MLP neurons of a small language model. Each row is named by its layer, matrix (down: output weights) and neuron, and shows model dimensions 64-127. Each number is 50 + 15 x the weight over its row's rms, rounded and kept within 0 to 99.
A block is one neuron, or neurons of one layer that tend to fire together. Before each block is what it responds to, as a language model described it from the Wikipedia text at the highest values.

Description: Structural punctuation in formatted text
L2.down1313:62 54 39 88 29 37 35 66 42 68 45 78 65 70 62 57 44 54 59 39 43 80 50 46 42 35 65 36 54 49 45 38 41 28 45 12 27 50 61 43 42 56 69 31 49 79 81 62 38 68 46 43 31 64 54 47 82 45 66 56 70 50 79 37
L2.down1622:37 41 48 48 50 42 75 40 57 38 48 61 45 26 24 66 46 30 49 58 45 51 36 57 82 55 40 49 41 49 49 50 62 55 45 47 49 40 56 73 57 61 58 55 78 67 37 63 61 71 50 77 87 90 45 41 68 42 43 55 37 78 79 50
L2.down1870:57 66 48 71 74 52 10 57 64 36 43 31 68 80 27 54 76 24 37 43 56 35 67 43 50 33 39 45 29 81 43 49 65 68 49 37 23 61 46 60 45 30 63 35 42 65 72 55 33 37 43 51 68 58 45 37 67 46 71 37 78 57 58 46
L2.down2358:39 24 52 32 19 46 58 44 58 62 44 60 46 62 35 51 37 42 64 16 45 40 35 43 39 44 48 64 50 41 41 45 53 71 33 32 20 59 45 55 25 51 41 53 93 78 55 80 62 65 31 59 50 44 58 52 67 36 47 45 38 49 64 55

Description: Digits after decimal point
L2.down1258:47 69 44 61 41 78 23 54 40 48 42 62 64 39 51 27 64 40 56 43 47 39 73 34 38 33 21 49 36 67 24 72 32 32 54 54 42 66 56 64 44 53 45 80 50 36 45 60 31 71 80 44 88 37 35 62 37 62 49 47 33 47 75 46
L2.down1504:38 64 52 43 42 61 43 39 46 52 47 44 48 55 05 22 51 65 69 73 37 38 49 58 31 17 30 59 58 75 44 55 17 21 55 47 51 48 46 82 55 49 36 88 44 43 30 80 56 61 48 52 65 40 58 45 43 50 29 35 62 34 66 66
L2.down1993:52 61 24 81 35 54 64 34 62 51 76 54 48 52 39 52 33 38 52 61 47 28 69 74 49 22 60 38 42 68 59 52 43 21 44 62 55 28 47 69 21 69 59 73 57 55 63 73 58 83 48 59 45 25 43 39 64 63 46 49 58 38 61 61
L2.down3077:47 46 42 50 40 59 30 70 29 63 55 60 31 46 52 41 58 39 65 37 47 41 41 59 51 41 22 25 56 50 41 32 13 55 54 58 45 65 40 60 50 66 46 66 41 63 35 72 39 40 47 37 77 20 57 44 71 55 41 36 53 32 78 43

Description: Predicate after building subject
L4.down1985:51 56 62 50 49 48 73 43 42 73 51 36 65 54 54 76 55 67 42 62 41 52 57 58 57 44 63 37 44 64 39 63 49 66 48 41 58 48 60 67 42 36 58 57 54 52 40 54 44 65 32 38 48 41 47 47 31 22 54 46 64 38 34 30
L4.down3276:55 24 72 43 32 47 61 63 54 69 76 58 71 63 65 60 52 37 49 76 55 70 45 30 31 50 79 44 41 26 57 54 49 50 46 55 35 18 52 59 62 48 89 74 63 35 26 39 54 61 52 02 28 48 54 42 24 59 58 70 57 64 49 68

Description: Word-initial fragment tokens
L2.down1496:42 64 63 34 47 46 38 43 34 66 45 70 45 70 38 55 52 06 56 55 30 37 51 66 82 44 60 42 49 65 36 49 63 55 65 62 83 58 53 41 38 66 45 33 68 46 41 48 46 57 54 65 50 65 58 52 51 31 66 34 62 70 61 61
L2.down1686:48 44 53 73 44 71 54 69 22 39 56 65 72 49 41 46 46 55 58 57 34 55 39 44 56 61 40 53 45 47 55 57 29 18 64 84 75 27 41 57 53 67 54 52 44 58 39 39 44 54 62 25 65 37 48 47 73 33 68 39 56 57 63 59
L2.down2205:23 53 33 62 48 49 58 63 18 25 55 55 56 48 58 22 50 63 64 53 38 52 59 73 71 52 49 54 63 76 56 61 22 62 84 92 31 76 66 07 33 47 30 42 56 57 38 48 67 61 55 50 16 71 50 44 66 39 67 63 71 49 25 71
L2.down2537:39 62 55 59 39 67 55 41 45 59 45 51 61 24 41 44 61 79 52 42 50 21 48 49 61 41 50 37 47 06 51 73 85 46 49 70 96 77 53 69 35 60 45 47 56 69 69 74 49 38 59 29 59 50 35 63 53 47 53 42 62 56 47 51

Description: Chemical and technical word-pieces
L4.down1612:49 54 22 67 70 38 75 71 50 32 67 49 31 50 56 52 54 40 46 22 47 45 41 84 50 61 73 44 50 60 48 45 58 52 30 45 28 33 53 27 44 47 46 44 53 54 58 35 46 54 62 64 74 33 26 60 44 39 58 57 52 31 72 48
L4.down3230:50 64 54 48 58 56 55 54 70 45 45 37 56 46 73 48 33 47 66 54 33 53 42 78 50 54 74 34 46 39 53 35 43 62 35 68 37 50 57 34 53 58 60 52 44 59 66 73 75 00 37 39 59 28 31 86 23 55 23 48 53 48 56 76

Description: Number continuation digits
L4.down1892:60 47 61 44 59 74 75 73 45 75 47 57 56 38 56 45 19 47 47 60 29 57 71 65 43 45 71 23 49 52 43 35 34 48 56 53 64 27 48 43 36 58 45 49 47 78 36 37 31 67 21 49 63 57 39 54 62 56 37 38 63 31 62 59
L4.down1948:38 86 55 46 45 56 68 54 45 60 71 47 43 64 65 34 32 52 25 45 30 41 44 61 51 38 57 63 51 66 55 50 40 21 32 51 64 43 50 66 32 61 48 34 38 63 35 70 67 60 39 68 72 60 18 39 42 49 51 44 61 30 52 33

Description: Table separators before numbers
L5.down219:53 46 57 36 54 59 78 44 69 31 29 22 56 50 51 54 71 56 43 54 80 35 19 32 49 76 79 55 49 48 42 58 39 50 70 21 71 34 52 42 46 30 41 33 66 44 45 54 17 32 68 41 69 36 60 19 57 55 32 73 75 57 52 46
L5.down658:59 28 71 37 89 58 77 32 56 30 57 42 68 61 76 55 50 63 51 62 46 15 59 41 53 45 53 47 49 42 66 59 52 21 87 18 57 24 82 18 42 24 56 41 57 46 43 66 60 56 63 40 32 38 38 40 67 51 40 71 60 36 72 52
L5.down1285:58 38 33 54 43 75 43 45 63 31 54 36 50 65 52 44 59 65 48 23 49 71 69 31 38 36 63 29 60 49 51 88 74 50 35 72 69 21 36 37 64 46 38 47 46 62 63 31 53 35 47 31 48 25 81 51 52 34 73 42 62 55 80 43
L5.down1367:73 49 39 51 17 51 42 60 35 44 38 47 67 78 87 47 52 45 65 37 69 52 49 41 68 39 49 62 54 37 46 33 58 30 75 64 52 50 73 44 42 68 32 43 50 59 41 62 59 65 50 73 28 36 65 58 74 66 29 41 42 34 72 63
L5.down1529:20 40 28 44 66 44 45 32 56 27 32 32 49 85 60 53 31 54 42 33 67 41 68 28 31 77 61 60 56 50 40 56 48 40 39 33 66 35 50 42 50 51 52 59 49 43 53 65 61 28 84 57 54 58 29 52 71 57 88 60 45 58 40 53
L5.down1877:46 60 53 33 48 43 36 49 57 63 37 55 21 52 46 50 41 64 33 57 58 43 23 53 75 47 60 70 44 60 50 43 27 10 69 70 55 50 69 66 48 59 38 47 65 62 31 50 48 62 35 47 37 36 50 68 36 49 73 41 34 51 33 56
L5.down2715:53 47 56 58 51 45 53 54 47 57 32 59 68 46 25 47 32 29 51 74 57 58 36 59 37 35 57 27 37 46 31 57 49 43 54 20 43 62 69 62 50 47 65 67 45 31 35 72 46 11 23 63 70 41 46 47 41 37 39 43 61 44 63 48
L5.down2929:11 39 45 52 54 37 45 40 39 60 64 47 52 70 68 35 52 66 69 59 65 32 61 30 21 68 61 37 58 26 55 40 53 17 54 55 57 58 49 31 56 42 49 56 44 72 61 47 59 29 81 49 39 69 75 91 53 43 71 84 35 54 69 27

Description: Material and feature descriptions
L5.down384:66 30 80 51 60 45 48 74 39 37 34 75 41 47 60 60 50 57 35 42 60 55 92 42 71 56 50 62 42 51 30 64 38 64 36 50 53 46 28 59 74 64 36 38 62 28 39 66 62 48 50 46 42 51 40 48 41 54 43 46 63 45 67 58
L5.down443:48 55 77 59 45 53 50 36 52 42 66 69 69 78 57 67 94 49 78 67 26 58 33 53 47 60 43 78 59 59 45 58 54 39 52 60 54 53 42 49 49 44 58 78 47 43 20 42 31 46 43 23 56 53 69 23 56 26 66 64 10 47 56 66
L5.down1420:40 40 46 68 64 54 65 65 48 52 72 52 48 41 68 55 56 49 63 64 73 58 59 35 67 49 30 43 52 37 71 75 46 44 40 50 53 42 33 56 44 48 83 46 52 28 25 60 26 43 50 31 33 44 60 64 48 63 68 79 68 53 46 43
L5.down1719:25 37 60 37 62 43 67 60 66 31 44 58 40 59 78 28 79 57 30 25 39 74 64 79 50 62 45 43 36 41 42 60 32 26 45 51 69 29 65 66 50 46 73 66 62 40 52 51 12 69 33 40 58 40 61 36 71 79 68 37 65 72 53 53
L5.down1729:23 22 41 59 30 65 42 72 49 55 74 86 66 22 85 34 53 40 52 64 68 58 63 48 49 47 54 36 47 26 62 45 56 40 29 43 57 58 66 55 40 49 52 41 45 60 74 68 69 52 28 34 74 43 41 43 40 43 65 85 43 58 41 83
L5.down1978:59 41 60 55 77 56 50 66 41 56 65 48 63 74 31 48 45 48 48 49 59 72 75 35 40 26 30 40 59 33 73 52 45 68 59 44 47 35 74 73 41 92 65 57 61 53 54 70 60 32 32 64 15 54 40 35 24 65 54 31 18 76 71 75
L5.down2252:43 53 78 11 40 48 73 54 39 51 46 56 57 67 42 18 38 48 72 47 70 72 68 46 82 39 53 43 62 62 27 40 77 65 45 53 48 41 36 65 42 35 76 66 58 16 17 66 31 52 61 22 39 62 63 32 63 42 40 54 53 49 43 76
L5.down2427:49 30 66 42 49 39 44 54 39 50 43 73 64 58 56 31 78 47 53 24 59 45 59 65 38 39 63 70 51 40 62 56 47 40 55 60 47 66 36 41 61 65 84 55 75 41 50 62 48 58 45 65 52 48 53 31 27 72 36 38 52 53 34 60

Description: Trailing numeric digits
L5.down575:49 28 54 42 47 88 58 47 30 53 24 38 55 28 29 68 63 59 43 48 52 51 44 63 54 49 53 58 55 67 39 38 24 58 39 36 56 32 62 86 50 28 50 50 55 50 41 49 69 45 44 24 50 37 45 61 56 16 73 57 50 39 24 30
L5.down741:25 56 44 43 52 47 53 33 60 35 56 56 68 44 31 53 52 34 29 61 56 42 34 42 29 32 46 64 50 62 51 15 52 40 46 62 43 44 43 29 51 20 29 90 71 34 56 40 57 57 40 47 44 35 40 20 70 41 59 33 46 62 55 47
L5.down2373:43 51 61 15 37 64 47 11 53 67 54 35 47 14 16 36 39 84 12 64 40 55 62 44 15 64 48 73 46 30 27 65 43 50 34 49 43 54 51 14 38 58 48 38 23 43 66 55 38 37 53 60 21 60 61 56 22 34 59 63 56 22 47 38
L5.down2576:54 55 55 40 26 71 63 66 35 38 64 61 73 51 43 35 63 38 55 63 54 38 47 89 26 47 66 44 48 53 58 37 27 47 61 33 33 25 28 55 60 48 48 68 52 47 68 48 52 41 53 58 59 30 42 59 43 30 68 60 52 42 42 37
L5.down2669:75 48 36 53 50 62 29 66 38 50 62 16 59 69 26 58 60 46 39 13 43 51 65 28 63 48 68 26 54 26 50 72 87 41 39 84 65 42 58 57 49 72 60 54 55 60 48 53 55 68 57 47 48 25 35 43 60 36 32 59 69 69 44 57
L5.down2692:61 39 45 60 35 77 31 36 55 49 35 50 48 74 21 67 75 61 73 53 49 51 50 51 55 62 39 61 52 62 73 55 54 50 44 61 52 63 58 56 79 49 61 67 45 40 71 47 45 42 55 54 29 33 68 52 55 58 49 42 46 51 68 51
L5.down3102:24 47 61 51 40 33 49 46 49 38 35 67 46 24 25 71 70 41 33 55 44 47 76 57 36 43 49 66 56 48 49 51 49 54 37 53 75 30 46 44 42 65 62 46 59 61 54 64 55 42 65 35 62 45 78 45 54 48 65 40 45 52 70 31
L5.down3448:44 53 43 55 51 58 64 38 25 47 59 55 34 49 25 71 26 53 38 56 34 51 58 48 52 52 55 41 53 60 67 54 56 50 57 51 48 38 75 29 29 15 60 60 33 44 65 58 70 23 41 19 48 71 58 73 75 48 48 39 62 69 54 51

Description: Word-start fragments
L4.down92:33 72 66 63 43 31 91 37 36 33 47 35 53 54 43 42 59 04 56 46 53 35 41 72 56 61 76 37 48 57 41 52 52 24 58 56 50 61 51 34 58 38 54 46 36 53 50 35 71 57 34 57 59 67 55 44 64 52 65 52 76 25 70 26
L4.down298:41 40 81 45 28 36 46 45 30 62 50 42 40 43 54 72 31 51 54 50 65 53 63 68 42 72 54 33 57 56 46 37 19 34 66 59 50 73 50 36 28 33 57 50 49 40 50 33 62 54 47 61 62 54 55 59 63 66 35 55 46 44 37 37

Description: Physical form descriptions
L2.down786:50 71 39 89 32 37 36 69 32 22 46 55 28 62 36 08 55 28 30 27 06 49 31 31 48 52 57 56 51 75 71 53 48 63 45 41 62 62 46 36 32 54 18 67 55 41 31 65 54 41 60 48 46 39 37 64 41 49 15 56 56 63 30 58
L2.down826:47 75 51 13 41 38 47 51 55 47 49 88 44 52 81 42 41 75 42 62 41 52 38 56 49 69 45 57 53 59 54 38 28 79 37 44 85 56 53 76 55 53 55 99 32 44 63 43 41 56 09 37 59 66 66 45 42 80 35 63 39 56 45 45
L2.down2430:54 49 67 58 32 50 31 60 34 58 60 46 57 71 48 27 56 34 50 42 40 34 29 70 47 46 61 58 52 60 38 39 22 19 36 50 39 71 45 51 38 57 40 62 55 71 74 39 69 41 48 03 55 50 43 60 21 62 67 64 67 68 49 54
L2.down3060:67 60 64 74 28 57 80 70 99 37 51 41 34 80 69 44 58 41 26 66 56 57 56 64 61 61 61 57 50 46 45 65 51 49 46 41 41 26 53 36 40 60 36 55 35 75 49 44 43 59 51 37 76 21 39 50 71 78 66 74 55 21 51 48

Description: Word-initial split-off S
L5.down161:67 32 53 40 49 58 34 46 69 62 53 14 63 38 81 65 37 52 60 43 38 42 28 55 47 39 57 52 42 53 52 48 50 55 10 44 63 70 36 26 41 51 73 44 55 82 30 72 49 28 11 42 82 54 37 58 83 30 32 63 20 00 65 52
L5.down619:30 58 41 54 42 52 45 58 40 30 63 40 59 14 71 66 19 21 51 43 48 38 43 52 46 38 36 65 56 63 62 50 62 56 70 43 60 55 53 37 16 52 38 48 52 44 67 36 35 18 38 63 57 56 61 38 66 42 34 45 45 49 59 71
L5.down1155:53 46 34 40 31 45 47 54 70 53 37 54 62 35 51 87 72 31 44 32 80 40 25 51 57 61 64 56 48 42 22 83 69 65 40 58 63 39 46 68 49 42 44 50 43 54 40 51 56 54 37 42 67 45 38 27 76 58 41 61 68 53 58 53
L5.down1575:24 33 61 36 36 36 51 27 63 68 11 48 37 57 38 30 44 34 24 54 61 54 55 40 33 46 58 49 66 44 40 71 51 62 27 44 37 39 32 43 35 38 52 54 56 42 38 51 68 70 52 32 46 28 57 53 39 71 57 59 53 80 63 45
L5.down1613:49 32 70 53 54 34 52 41 47 64 67 33 24 48 40 65 61 41 56 52 35 80 23 67 73 38 35 31 60 52 36 63 40 25 27 51 69 73 43 47 38 83 52 44 40 26 54 60 57 37 29 44 54 75 37 63 70 18 56 49 39 29 82 41
L5.down2361:35 48 53 41 52 29 65 22 69 70 43 47 43 22 51 67 46 60 43 33 23 49 67 51 50 43 41 38 45 57 63 75 43 42 29 48 43 60 52 47 57 74 63 69 68 24 47 64 42 27 58 37 33 55 44 64 67 29 45 59 30 47 67 75
L5.down2398:39 39 64 65 46 50 58 73 39 54 42 59 45 72 42 43 55 43 65 44 50 61 37 63 49 53 30 41 46 68 54 66 60 39 44 79 30 62 43 41 58 85 62 60 62 37 54 41 49 44 38 59 52 44 80 64 36 54 57 13 50 33 39 45
L5.down2419:38 52 30 27 30 37 68 28 60 38 47 26 50 63 59 59 45 39 84 59 68 63 40 47 44 61 49 74 56 68 43 44 44 61 55 43 57 50 21 58 31 47 53 42 79 40 60 56 37 35 43 50 41 37 40 56 60 52 60 81 30 43 63 38